config.yaml
n_kv_head: 3
head_dim: 96
vocab_size: 2148
rope_base: 10000.0
attn_scale: 0.102
tie_embeddings: false
init_std_o: 0.0292
init_std_up: 0.0358
init_std_down: 0.0
lr_mult_qkv: 0.5
decay_fraction: 0.826
seq_len: 512
dataset: "wikipedia_en"
MLP neurons of a small language model. Each row is named by its layer, matrix (up: input weights; down: output weights) and neuron, and shows model dimensions 80-175. Each number is 128 + 24 x the weight over its row's rms, rounded and kept within 0 to 255. Numbers have three digits each.
After each neuron's rows, "fires on" lists the tokens most often at its 100 highest values on Wikipedia text that the model never trained on; "fires after" lists the tokens most often just before its 100 highest values on Wikipedia text that the model never trained on. A number after a token or word is its count.

L4.up330:152133121155128133151155151093124119115163141179151163112117108096137127116143157118179157128137160132079131115101121180110121109118097128066138131131137117099115141138135129142092177109133106123140175103161130147113126165108155091117103158134179082135160147154147112130137087129142101113
L4.down330:068148104153104163183096136124149126147150138092151157129135163141129139089111152101118144154152107121132136169114137076141144140124108117097112136142148137110131169099108089138134095148127130124136157101116113149122126150175144111124136152128108156162148114124123146097111105154138131126
fires on: "==" 45, "9" 9, "20" 8, "omen" 6, "====" 6
fires after: "\n\n" 27, " " 11, " |\n\n" 9, ".\n\n" 9, ")\n\n" 6, " to" 6

L3.up172:106166119096122096142131072104147093125091117148077161105124101123126114125127137143093126116181126128102150077135097119136121097131176100172159164085127115132124127129138135098141120157158134106100172125123115137143092135139128155075163118131140140155093158141118101140140134129112128105
L3.down172:128096132124123133135129117141130155140129106106127128130114135188101088149162165112160099148125140120112158133192131132174149119138158122103143186101136111147155135108112170165157156165054122085114167142137131148120101124108135106117112138110123158125166082147112157115099137147140136102
fires on: "z" 18, "y" 17, "on" 10, "wards" 9, "at" 7, "ern" 5
fires after: " A" 29, "ro" 13, "A" 7, " I" 5, " O" 5, " conc" 5

L5.up4:088174084152132130102148109155135121137120150129121121079142102128125099148095111086150084122144142117094108164160131119131170099187128120140141132132149131155130120150140095115140123164166122182121095112154164140135120154103053084128170146095115132108073108119140152110138118118154135138
L5.down4:114086109168143162117111096111112100135086155173144133169169124113120143117172128146075122109102120120107130193167102081107076139093158141124125153147126151113149119153070130137120143110143160145122110169097124132133143155103099073117179154108161090112101142124100112134141096146136140169
fires on: "-" 39, "ol" 27, "ot" 7, "ad" 6, "al" 5
fires after: "or" 14, " Car" 11, "f" 11, "ar" 6, " Cor" 5, " prot" 5

L3.up389:167108112099129113124105152122109114118122159133152072176133151095146126110151154145117142086132138137178159145106117146133127148123147099097085138112113111141079116135152158150105174103105154146151148156137094148143167159109146137091182124117149112133169114096117142118118131133117119121
L3.down389:109175120081149117076109119141145125112129118130096147166121100084130106117110166162173118135117141128082147148106162102111135122111123140126111106140110107139164137137182109119121120127103167129083140119084126119153159100148148133152144123103084129176138191144129137107126163140170122166
fires on: "a" 37, "u" 12, "en" 7, "cc" 7, " acc" 5, "iven" 4
fires after: "H" 30, " H" 25, "av" 5, " h" 5

L4.up383:134160121155126127140109131155135095112139110127145105129115152099121163142145120119112159099168101101131109148164152131160121107129130158172133129129125155174144154161099100124112094134107157144140091189098144089094105101118163101132122167121127168141119113124117128115154161117122067136
L4.down383:084133165094123150160167123114138136146130138107118181106118124123121155153137128113124116117136098130149112140145107132129120178170122150123102118130136136123127135112120116160144122113154148158157158147098138108121131142180097147074099075086105126112151153097118120105129138118115133157
fires on: "ot" 18, "in" 18, "one" 8, "on" 8, "als" 7, "te" 7
fires after: " W" 23, "ro" 8, " z" 8, " H" 8, " Go" 6, " h" 5

L3.up552:124156095113137144166095155136123169123129135100107070130095128125113126123101103105087095075121075130125132143087088127107146119130097197143120159105131134131126119174107169120178122161127114120154167148108156166126120143166149156120131128112136142145152133158144112161170116156128160138
L3.down552:130147129123149105169115125143081100142135129126121111117137174161129161098144121125077141128173098146100128130105126079148127132131103146116123134116146129135115114109112143100097099109161087137151141155135153127151105158105170090076141118161129151119106122115120152146175140138112118168
fires on: "rom" 13, "uring" 13, "as" 12, "al" 10, "o" 10, "od" 9
fires after: " T" 27, " L" 16, " D" 12, " F" 10, " t" 7, "F" 7

L3.up372:169114145119200109135149135098113126129095090134128121117082133109135114138070130122082126121113124132104124129102120107109155143138092108124163125134108114144090125157129147073129143135124123090106147125096155092142123134167135091125126130101142179129089093168153123175138140125147122149
L3.down372:150162122117128136118120142173143114129142136102114118123118186111152113149118160116115087112138093159161167127142143125118142120136126100154115140115088111118122142134128167074148117146119095137151148128160110141108114107097132137141163113109101105106110112119114149116113087155129127147
fires on: "x" 13, "o" 12, "g" 11, "ab" 10, "en" 8
fires after: " T" 12, " F" 10, " t" 10, " de" 10, "u" 8, " K" 7

L4.up831:129136155103132145174080136118141151147132090116083129128146112117151193132140133185124156133143150133123136139099117106142154129111142145150108121116137099139126090126083120141111147129170086116110138099128180145157083144174140149102149154126144145172100135100117158140109163164088108117
L4.down831:142150149158135107133069136100109155130098144114147147112156089143063171146131097169142147101127115143134092122107143150125096121148131116108150145142123113133184087113108142121147127146131151156175086196130138137142117116160132141124094101150201106140144133133115110152105134158138089103
fires on: " of" 27, " ob" 20, "l" 14, "ct" 9, " Un" 6, "ra" 6
fires after: " O" 18, " University" 14, "o" 6, " School" 6, " U" 5, " Is" 5

L5.up403:116120120140144163160146128139120107130149121082165079141134108104124144089158097129118090158122153157129136147157124151159141150109153115125168147149116127117135143143116112156125114117110106155120115147141144099120123109103173120095115174109113130152133083098130138142163097102161107161
L5.down403:138100144089168082141136116123100165103143116126127140111120088152113113108127136148144107145091130136171136110148089117130140132125161150142123140111109122127142117103138161100138117157139124111165116144137105124185112137135155104161150125099151165130099137176142104100107139133089118097
fires on: "s" 33, "g" 17, "un" 12, "." 6, "art" 5, "it" 5
fires after: "g" 16, "ig" 15, " R" 8, " v" 5, "l" 5, "eg" 5

L3.up689:103140105082131178119117137138115117108144155105145114081104137104157124173164130066153131144106165126109137111116123129131090113122091143119138101123126124114110151164093157140091157125083106075096155116131144124147131142127152084116119136121135107114151128139159123141109091119146148136
L3.down689:075114123164078189133124134175134100141097158098137152115116146149153120166169140096117113174107114136100106131135130151152075100110097144150151136136123152108134112138099154153129115106138148109090142096114140137130163115123127120158149108107155119149132136150116094119113094111136100131
fires on: "|" 61, ".\n\n" 24, "==" 6
fires after: " |\n" 56, "\n\n" 7

L3.up478:155139133080142167135120125120113124146135133121098101141098075129146114091149112160114207101114143122103136095119161108125121144131112112138072105128109131147171093145155115083091158113076112108126146107142104114111141129140135155112148107094117107105076158139156109130166140081106166135
L3.down478:131163145148110131115065114146079146100161144173127149158128088132130128165100116145082159134119111129181141126102127124131075136122129109120104131100086109135116098113125099116136124110125140110139136148130118175100142095106124116122164138139179128133103193120124178119155136099106156176
fires on: "ro" 16, "i" 16, "ai" 10, "ie" 9, "side" 7
fires after: "b" 13, " O" 10, " V" 9, " out" 8, " B" 7, " b" 6

L6.up505:140117115107129139124131167116130160131154138121141148163105096132171096132112111172121099101127181118099131156141135159172162105115125123152140122155114176124119134108129181129126118102152074120135108128136171138158103098127113173121127085133127143115135127103172162151138103112064163151
L6.down505:130114134098146119126147142109136127139137132108132146087166120130082089140153119140090097145123102074141127140090150164147135115092103130126148136174094167123120114142128154098179128147132083164104100098146163115130119090120103143142098115117128161097094095169125125082105150119070142141
fires on: "un" 13, " number" 12, " area" 10, "us" 7, "ou" 7, " bl" 6
fires after: " F" 12, " a" 11, " the" 11, " f" 9, " B" 8, " b" 4

L3.up762:175095150196131150109107138143135114122121091119101137118098143102125143089119130105085117114161131147132134130121153122113144160107145083128101108145109125136174158156154155110088085129114119090119129106077167068108116116112117122138117170126147152134133133140116145107148136118177131162
L3.down762:099123128141089131117129124124127132110124141155079129147129142081100121151160115065137124167064101107115169125121111123143120154142107122080165101144146103124114174118133097148122109097116124105157160126176127171136119077085159188113141125103115152188151134150131123110151095132120143157
fires on: "in" 20, "hen" 11, "ow" 8, "erm" 8, "ess" 6
fires after: " W" 24, " S" 23, " H" 13, " s" 7, " h" 6, "W" 5

L3.up611:143171116127134119118123125132144117148099148097107130154126125081092166136130102142135106100115147064139158139156117082134113176125132128148120165111143101135132124118150145106163198124166108107116108062124128112144113198139111150149117115105132148156113110130109134163076139085124103162
L3.down611:104102105113090113163153103138156104127170105094095108121111175096146131112154187133190117114176133117112151125147114115186130164113132100134137074110079144149105116132149114108145159140139130087175148122089129154139131151153125121127115113154131142174128120146088154156114151123133108080
fires on: "us" 24, "ur" 22, "el" 12, "act" 6, "ol" 4, "ord" 4
fires after: " M" 41, " p" 10, " P" 5, " m" 4

L3.up235:161143146144133120160137102114126126185112129164131118183131117116141118107102118129140114148105066173117159097119140117163137138136123128123123130123166109134125111116141085148138115097147158132120133105169154123156164130091108149117122101129116141134109136144130118152174127097159114167
L3.down235:100142121161179161155112083129166130136128130107125123095138126131124173146144105129158162109132130133106180103120172150102125146140147129105164149144059118088102134119106183123123119128123142147102125154135129122127171147147147094114099148156113134097136092095132167090113174171119101180
fires on: "an" 24, "em" 13, "on" 13, "ced" 10, "iew" 6
fires after: " D" 19, "D" 12, " Pre" 10, " V" 9, " v" 8, " G" 8

L5.up279:132166117110117110130154139140154099090091139108138110149117101144119141105153139136127160098182120124126097155086112101115119137161162067069136119145103126092150130167107125132169123135136118138129113135133112103117093152107120165111142094137107143132162126094104127104163147063121142153
L5.down279:155110190120134135133130114113116137162167143108113114097113112149110135102118163154134142109103072132126134101100127111145141118167140153114108157133125123066139103090137125131109119142123163141150149153151143134137144101099144151150153131152113145128141093110134135101145137122171131113
fires on: "c" 25, "oc" 13, "ib" 10, " C" 8, "C" 6
fires after: " Mar" 13, "R" 12, " L" 8, "l" 6, " Le" 6, " rel" 5

L3.up854:126152170143135152122111133100093108159183130144117132130111125076145132108095126113136150131100092100119164121147126168186134167140155079122114117137099108102157131154115129137147148129121123186111130108078167065115141133145108179113155134109126148117190126122126106076144112175117134141
L3.down854:106099134124119079140139101109128096129109110159113110125096115159164133103127096171105105124145158115133112140144136085149123124158141054103134062136132148122142103133177107139104087130145129106124138151121159167130174172092149118134121112144149143153141138143092171166101118138131133123
fires on: "erm" 11, "e" 10, "av" 9, "art" 8, "ant" 8, "ig" 7
fires after: " H" 30, "H" 8, " T" 7, "ch" 7, "h" 7, "b" 5

L4.up364:113144142140128191191114144114133133108142104112146079136112153096134117163134154125147134110132137122125128066095110098150155089115097161187113136130081111085110140112146090138169131129152128134104124132103139120109138144112106142083139102146126150169167137118141098144137110118121111178
L4.down364:130128107139139151189168105140120166148102094107127156144137144121109144106121109093068146136114116164157097106146120139146126182098127111152148098163079121140125114107106121145148101136128159131113098120138136148130149131146152202104177159135163110098133113085153127102112148129139107115
fires on: "o" 22, "el" 17, "l" 12, "v" 7, "as" 6, "uc" 6
fires after: " L" 30, " D" 17, " R" 8, " l" 8, " d" 5, " In" 5

L4.up513:099141140148134147108104150124107092171152146070138096129114110137161138171164091110105071090123149093138113129102165159155090103135086133105127180135132099131158127165119144170094145141131136075129102129105132139138142132124116077103122120097149147122161152110177118180092143120168119134
L4.down513:112142099147089164137144122131141075136154167159125113096124148110169149120154081101132142138136161124102196118101146153160147080084111147108157114100143143159146136143090141138125127085087156115112150131157149161150105098125143143107104102112142119105147140120100105135148106103146093147
fires on: "==" 88, " Mc" 5
fires after: ".\n\n" 74, "\n\n" 11

L4.up536:100138095089165104187100129136170077115118152128132081103119123147091152144087138102135103120135141102108156184099137106156172100127103131073106106127110103138098132171122098109156132122115125138138159119133141156134108150121119138117105101114159042095151160165127137136115184115122121112
L4.down536:129145141190104106129127142113104122169142142130155097127111098139128106122086175125140129168148143116107165135111121110123120138104153122117111157145129125123130103164138137110138167162141079141131150125138121137145124082118169107128159105106132117106089172112098164104095098121106100121
fires on: "ar" 24, "w" 16, "or" 15, "at" 14, "rop" 6, "all" 6
fires after: "ict" 14, " t" 12, " T" 11, " St" 6, "t" 5, " ch" 5

L8.up20:161097140098138123160132107119120131122126141102144141158129104108112117140074117110113146163127114124118126105136125127150134171138120115141116141156125100141111163113116084117170141169149139137150115127108166096138103123122101115100152142100135139153133110145151099117155117115152125138
L8.down20:109165126113138121124144108151140093112136114136135137109125144117146134160100126151090159159133144090130134163112124110116106116133189148126174123117146095058125096164134175136146119137174115128138143138118130144135129099094153145124084126118079097084144078148092110134135127090108131118
fires on: "u" 22, "in" 18, " be" 12, "ong" 8, "ing" 5
fires after: " W" 20, " B" 13, " can" 8, "b" 6, " St" 5, " D" 4

L4.up574:132121147123133131187133096175144083150105140149150089157146161119137119134147075146117124183133088140136142129137140131117144133152126117143106114129096088107164093124156141123154120078139133139118097125181146088104125112084122116117126140090132096081148060083126131176162131124135104137
L4.down574:134177136127152151119129144134135130098126100137101151090129158161130125151164102142103129122110140138149118104123127116112158121095161140113177111106100149142137096104098123179119131099144106170070132071110106148153124153115174109144112122121104115154119137146110138129106130120122109127
fires on: "ay" 32, "an" 19, "." 11
fires after: " v" 18, " H" 9, " V" 8, " R" 6, "-d" 6, " G" 6

L3.up793:098138168153106148113108091101113124163146146128136161140108134109145186111136125112118174129117100124142136128182149131145157120172129096128155126121144134136172131152134152133139138152113141122154153123102075074152115106122123164083115154136163101109119145104150102133136096132162122119
L3.down793:134117152157145144132090157137097146150161134130155176111103145135061135154152120141074143153131083133136087124094116119105172133131081132149169113148148145158096127159131111111125128104162108108153137128156140126134136153077144153118127122081105064149123113139109127143162106139130114118
fires on: "m" 14, "on" 9, "erm" 8, "b" 8, "ell" 8, "uman" 7
fires after: " H" 24, "b" 16, "H" 5, " imp" 5